config.yaml
n_kv_head: 8
activation: "swiglu"
norm: "rmsnorm"
rope_base: 10000.0
parallel_block: false
init_std_o: 0.0267
init_std_up: 0.0308
optimizer: "muon_hyperball"
grad_clip: 1.0
schedule: "wsd"
batch_tokens: 131072
MLP neurons of a small language model. Each row is named by its layer, matrix (gate and up: input weights) and neuron, and shows model dimensions 144-335. Each number is 128 + 32 x the weight over its row's rms, rounded and kept within 0 to 255. Numbers have three digits each. A neuron's up and down rows have the sign that makes its largest values positive.
Before each neuron's rows, "fires on" lists the tokens most often at its 100 highest values on Wikipedia text that the model never trained on.

fires on: " and", " for the", " for", " &", ",", " on"
L7.gate568:186142116093094151148146113098136145141086153152138108135117148072108090129170145147137105152076124106126137181130140146089161082128166089141086085170144168065137111143092148116097138138105132000138142142160137108150079117144111177193127121056165077151131143177110125127132191153187142132159073142119135168102169139089160107115089138180141116096086093144061121201088130129132157104120132150036131150091101107155077135177111176094133096083133088115161095152106167109145136108116146069171102092121117230137169077176145129161118123113133107110161096165132142114079117118148133168
L7.up568:134085120151139129176100109125141162095140121101105129118166161142134137203108116140190137164096120173176070089153160129154094143114133086072159168096186115122143087162118142109171077079094122099114118095125137126082150117122089184193152073111136141175073121114119120135132113177116136097150045179144159115111165159133124141065128126137089144146155119159114148130047133118091109064143102099107131119107170127112107099110093142085147172104120117110169056158126206169089102105135133078104055090108044184128147087148144091146155148159075109077181133137156136082108118126060149082

fires on: " dr", " br", " Dr", " Str", " str", " Br"
L2.gate258:127162108089154149092110131120163131109098136151118107118064143108069121185072178096086103127089125085119073108150063152131153098071077136142069099125175113087172185161128138152065190143084092172115171082046094104135117082159076121082155132162157140124133067151173129100174127181078161116148087099091100144135147139138130215154101134165136126164143115140124104135171067137110111119126129157121126144113181086124096096156102171171110149131122220158108122116197122117144191139121112126157142113113096154163105098091121157134126151166152126064151085185106146131169135099145116129
L2.up258:131166136082166140132125124121173129129085155155089108090082143114084119177083164078087084138091109081133080117149083139128160096068090148140061082123158085083189184128140147159066196142086116168130179104045089114141109094151086108104125141187160133099131075139180120073177124203087142123120097100104104164147144142125112190160099139161136120170129124143131089151170077131103127118123145162117121141096175105107112094130095153178080135132125215156107132107187116124138183159120124124171168106113112166157086100079121159155123170172168144059138129213088121131158130095171104168

fires on: ":", "c", ": D", ": "
L5.gate310:177139120107118101111103147124135153143149169081140132121119157175091102135113151112102134097099135106152120175097152119142102152112199091121149125133143129072166109161124117133133106139139166111133137119147107091159139128089122121100183120109151116111161057147180088129110113143138093152152156105116080162128170121102171164174136145098124161123049110210205134154119118232137170083200105174118129129107120150133100131103200179128101160186159157063119105088064184085124179132138123187114092201146140099109062171124129147082123116107162138120069127144139160153105089115120136174
L5.up310:139109115148121172112135170161130102148118176098143113136101096134172133132159093062127124120132140090142121135132083151125128094123112130143186109089125131160106103066130096133088061159104173124108113084143083101169104192115081130127117072162108168141106109132108088120100125050145182138159079142156164113154069134098196142098098175162116110196118110177127090107100158190200122131079130195116116156165154127142130134129102165136128103146104101139118115118098161135119151127152097104102119176179143108153091167101099207212149069124077167126159097145051145107149154151124153105

fires on: " al", " | Al", "ter", "ic", " All", "it"
L2.gate41:091143156131171127157130089095113150091131077113128147116160125109101079110155175109096101140166112108075105081130151174114133182110145092097142124174063159068105085122194156139164117090181134077142150195165092128059112101124110144149143109092162112153158115156068096148128154136130103144148146096158088147081098101180132137127122142107126114105122121173170101108061124184116070075090033135135088153106108136128122129121114106125065164152134156115190110155148112070172139117130105184157161156114141098080100156114120121158111047097090134204137146149116156174101118127100156117
L2.up41:115166118138094154117121067155120201097190106161145136142139160113123092090148152156117112117152102156102145106155113157124160174082146079098156131137060142101070083108190087121186097101124141147107119149179120142057107130130127115141097137071141180185135134129107119154148146135141085171154158126120070105122099084184116176121086151121133120110115128135130126075073145133125109081110052117121093158101139142133086126156122158146112149162163144132183130126156086108132152141108120164215153138122164133095107112081097166149093080083104124169123151166079142184122155133110157094

fires on: " al", " | Al", "Al", "-e", " Ar", "- Al"
L2.gate181:094091133136114141180174103143173106130127110171110142107086129109167119081126153050102111125129125138057121081171106079159140160093129065116137172158084138042132141135163102103195182139129081136140153093164093120068072133141180105190134122074126108091196123095137099123162121180095132112130168116133143134078153167163120150166155149123121133050119121139126156116101108135138104104123055121141122092116163096167154079101148103158115169168118164111184163148157115103123143138155087107120152122133121127094156121077127104104120093099147139122119171089108125154089054154085159138
L2.up181:100092146141100143164170105168168108113132102180094144096083133112178126093118173066090103124100151140064118098159105084131153152081137094128138171135080132050107130141177113097200182153142122144150145098163086122069089148140185093184133127074125114075174123086121103120154089179109115124136164110122137144089145147181136163167146136134108141053115099145126165114106105121107104115130057134144144089114161082161168080111139108143127171178109167124183152147142118108118122138161085101113146129117122135103133116094120122110114092123172144118131161090097121153101057139069150143

fires on: ".", " and", "ert", "-", "p", ","
L5.gate789:132129133131121129107116153135073159124126110149119188062159079198121161145142062074137143118124111104127166102148133131070102162161122211127155136108110078186139148117139108158191121090175105119073148106138136148141058159081159120129133131142097077114122102145167095146089127088134100142108161094098148122139193092103147121132089207173176115138116114134120120186166117096103167128160132125108101128132095138149084156116171154056153113089123156110133089068148087098149139126132099190209066107139138148166133117094110137089135117112144099094133141142099130122160140144133090184
L5.up789:132076149086186123104168146114156146082190109082185159087118116155141107129108089156132082140174151163108155124080129120112145169145153147133138129154152135119114112099129113166107124092153148095145108061125139092141138153163105098072050156127131107146129073089047108120104127076091181135119138169167145114155151197124115114167187082082152110111068089058171134147078150091081121136139127135088113085119126152102134178047134139088128090114078115100175093097137178127154102143138186149169093110153148177153091130121135054147114134138178149103107164078128153192078143096106082206

fires on: " inter", " micro", " Pre", " pre", " Euro", " Super"
L2.gate107:082134196139127170105113146127146119126136140093130114140150135059143077149093161115094148100087129131171098161091145137170134158073200081121172153129075143117106160114074111109164162111105131179180155178137104147121110149116115096155090154190183127183096130139115123151154145116119107133112179131082173138215162121161115195123166172137114130131181114097124110093097156080086110092095073105171166152108174138103105087147104114157119166098101098167099135135108077129157178114177058108106184130122156113152169104123142135173143156066088084123102076177137118120127167114150148127
L2.up107:077116115145146180112121123108115088127127142126152114151113119084129133146114109091080131109073098069165069149072149123138126190116134117090174096138092127124170124117138111078133131136086133155159118126134106157129101145112138114183098124189159144130107180146139100143151087134119124053149136122114181152210111117165121158150118150151102119119127147134159146100131150115141145106118080071155107165086160134124107093093100142078090161112068145160124130129115090133113138118147121122135205091120156091142131099156115135158130114075111080150146009148135067109086173116127153123

fires on: " Br", " br", " tr", " arr", "br"
L2.gate1302:185092107093088155092139108169181130111132169130162124114056155129139147132067187038068098131110155088150073131139114117144142099090094134127124136172127137103131122144120122137127104115122170076078121113077124118100137124188136177125148165088104080113213042135118114156160143187055146094169090111113098125071147164143129147133104159150125112150146098176123147111158081195092125090155101134156199119143153115135122132169142125163116115129147155156111083172183084104155128167097160166141152065123154123117070155100111126204154112111176129056075085160111118156136123155176172152
L2.up1302:102072134125099150119106148154212143094091153107079157118142153209090102178094139063108099108109164105172084167119117117136138137155052162171109139072128131094121160133078127136094080102104141146115150087141155127077158084183142170123084164123117139170172030182108139096154145142076068103156115141094118149074136135142150175103100126197109127176125144162152152121125063100094133088167164152131112115125156120140077137174136069118121118170161112097146111195154120189090192194130130128111204060128161162137063095152161140106142110111140105093150163138103111163095105147190177173

fires on: " Pro", " pre", " Pre", " High", " League", " All"
L2.gate763:168130131162077132110184116103116118132143148137101154169163132106135158141085149168151102106171156110133119160111153133175103126169106157151080125166099086081096154068090179147085112162102066148179150102120083136082090160101125119174119166084165126157151128178142126163190106072088116091107144111099189073168128117131118137123144103126168085101131146107148126139193158095118155118126173118179147140155144162115119076122138099125082122110138159150147152143076086143167174135132066155215089062190123153115171087186189151167103089103087103103168119089124113136127063185104177118
L2.up763:120103135146078087152150173152171101079184107138116163121175138093164150126066212159119158130125105150142094125135035118178172176163128075105105121090117141057128117138129134181159169163162138126105206142150124113052157118141158076140103147121172060145135108119173117133156124110204086127170082142126178113130117091124144147113203106149156129128160144066179163085091164189111145146118128124159137115122153147094141103107189120124092136075139135122099106121136139116156139139120121034119144093164141189079152072140199158152152128159114104067140082171116149108089143094144184091

fires on: "| Gold", " compet", " final", " qualification", "alleng", " particip"
L2.gate526:127157129138100156137138114098119114141097166117150082136135138139142128130144139094087153091115141144131101164098189126129085142181081121086124124105174160197155108151176132071118091154176084145103109117116141113128123165096119141125163044083175091141205111150155101100074169120116043138182089168160089123134119130174165141125208104195140115089163093115107131174086116152107085087145150104161225127181085137114118165154116166166158170137148112176059107149115126187135102125106108138117090124138132112145152118214125126051153164136197084133162171159134118112113122094133114114
L2.up526:111098177143095155138128159121151124086072122115154178114131136119101173104119255124125150133100111112128107117118128088127140156204150145175129154114122160127122108104115176160164155150103135153127142164061083111091103148116137146146147118116173115048120080142130111149116090152090129197180165105104133075095109113149164146158151154109104140118151163111108102152148124171074104132096169179089171119181126129079142135170137171153159145148128155108139097123182129094155136114135077148155135087152128089160103115112161173136141093139095160141101136139093131153154166126111073094

fires on: " and", ",", "ly", " more", " most", "ically"
L7.gate1162:150133154143138146124104110098107169146089100161115094130177158110105122193122104109176139131185089093086137093100118145097152146103115128101101119117127126102121055139081148141199127111174145132155162106128118125092124139126077123151125128159084078075153119117169120129119190219119177135100101177142117117094163108157137202086132128118171134106135102133089118124143147217139134121204121116028125081178143136103101160060141160104101099087082095128082044124131174105124100109128093106175091142148166157161138200128124140112156137155127129119188120159157150149132121091100094176
L7.up1162:184111130164157139090152105200140101142134123132081080095115164115112078146137183161077075160147147107146158161126149104102170134103169120137154115113109106143073103133147144141137202103094128096115157134109125063120118189172114067120166128101089080113072121129123050154120122178111099078083104138126117133140110146109132058139097130159128120127143112145129201159110113106142127157147123126109142136153112124092097086052064090120167170130108150149155039131122191084148154123200117159162066085172146137162130097177154121168070060133167066105122133157114057160164066137121123104

fires on: ":", ": "
L2.gate225:158103132061117147097161139127139098123107146097111118109134097187106115127143091098066137061153086107136156135182112101113089125092127145088137102117127134113086138103135154112103125107185186149101113130095064138128135093054057107165208129164149170124146134163063149169125113159129100135145154121123089135147103117092125119129153180133111147141156114144127062112169110171150100134070141176120096165112132153096142117133178206192163117110190168155123109145158147118098165112114082140083127113153106110128135136168106189168123145040180095102123097152084165154117104094134136153
L2.up225:154140143062132107135146102112112153044115156121046169121133079166151069105161132050146112119132093120151099118131153160129132123108162152076114074215136120126111129116188094073079024122127106101147142120159168103113085078158110148120137103211060101149083132164054159146143131160083144113120125108163125155107115142105142145142087118116160152104146147145205144113100088132141202089091174117159140117101131114127069103126073190126165135170133188099138157175147147120176115157163117141114073113121186108153114130088128105103109146100149125106134069121137147145123146159133164150

fires on: " Ar", " ar", " Har", " tr", " Bar", " br"
L2.gate487:126093191152119168108139150136123108113138145088163152141073141143140115148066111103133133143081174120140087128142125111159086107123111135207144155127142161100124202147142134150147124086096166148132158151122152103149123101111091157097078115152147148092111108071079101184115114136174143130181165123126163093094083131129173164105068111098153164087178106167079180131090111107056190104098157146110124119148106121109133131167120125068144123105160169194217159167119124096139145195078160158141166146156071107151084068094137083110151095146180155085111096102116111123127139172118130095
L2.up487:115104177120093172101118109140142152164148146115120151130081136109156137125082093071121113128052154133127117134118137095150099104133123122187153162134161164079123153134140132146133136084112175118131159107094149119144121122148097173122111114175131163094117134095092103235115154151114174107151152152116143102129123175167156138092077083061162123078152124167110164136079109094104179086079137127102164156160097195143113154151094120098128126105131208221216126202115078091126132197148166137125199121178076124135073127118150130144151052154174174053110106096133106092135135132121135117

fires on: " tr", " Tr", " dr", " Str", " Cr", " br"
L2.gate122:154170148122162161111110139171163119130120150147079169149125109151107117164137173077064054182114153108143110085146090114135104113112131157165095151090180087102153134141094121162115119108123117162137151071091146112115101079183131173093128188191136172125176017132114077176134109139132151145119129074046078161068087127158161149135120164189146161130158088134150121112162090142110136157135124123138095136185192090120110116159099158135102090076139153103170070096166122162114149222134129137164169089053143126130106126124139197172112139177109148060108083152110131165165148150169123147
L2.up122:151151157125167155091109130178166130114125135129097160156132121153111107157129191079059068194113156111150110102141100109128097114120130160166079152080177096107161147167098124160118117116129129159141148092106161104105114076191141182090121177187137154135170026140126069185135114140133170144130150069053085158053078119149157155145126145193150152115151085148159136127160090147091144156122136118148094135183202084107108108163104175157108087069148128120182085082164121129124135224121125150168172084063136136126114121130138194171109153174117147059099076164108134162165135155163116146

fires on: " al", " Am", "Al", " | Al", " am", " Al"
L9.gate688:101160090083113165135049099039078113098174105087134198131133167177164095160023165131138134154137128107040125062137165139141063142102156111153098133061112124101158104069149151135155140095123098143130108145159163114044128153129158117089099176126122125059171136112055087145079119167103120113151118104126050181136128147176150134182059154122175151089171130133084059146135116140185101085100107110097121084143134098157145105062090080117134120164173116081134099101165150104183131140109101092130161119098087133114071103123113104138096080125162141145084166103132139156052094088145162168
L9.up688:086123096107150175112147150093045085123133164038113160181140102150123189141192112068149161134104157049111116144096140175151096143136124132140078117102134052159119124153104128126108122130123149131120069119207127111146135120131149057165136143175096125106223113123098090108158161111123157174181135157126097205118112159126158117167109160126119129101077146130103188124107114117115120127130146081137134048180136129123119203141111071176153151089093115173139123084169161079074136182100103085182155129108135126133140110102144092134074130077119137134142124162107159131172145162154149106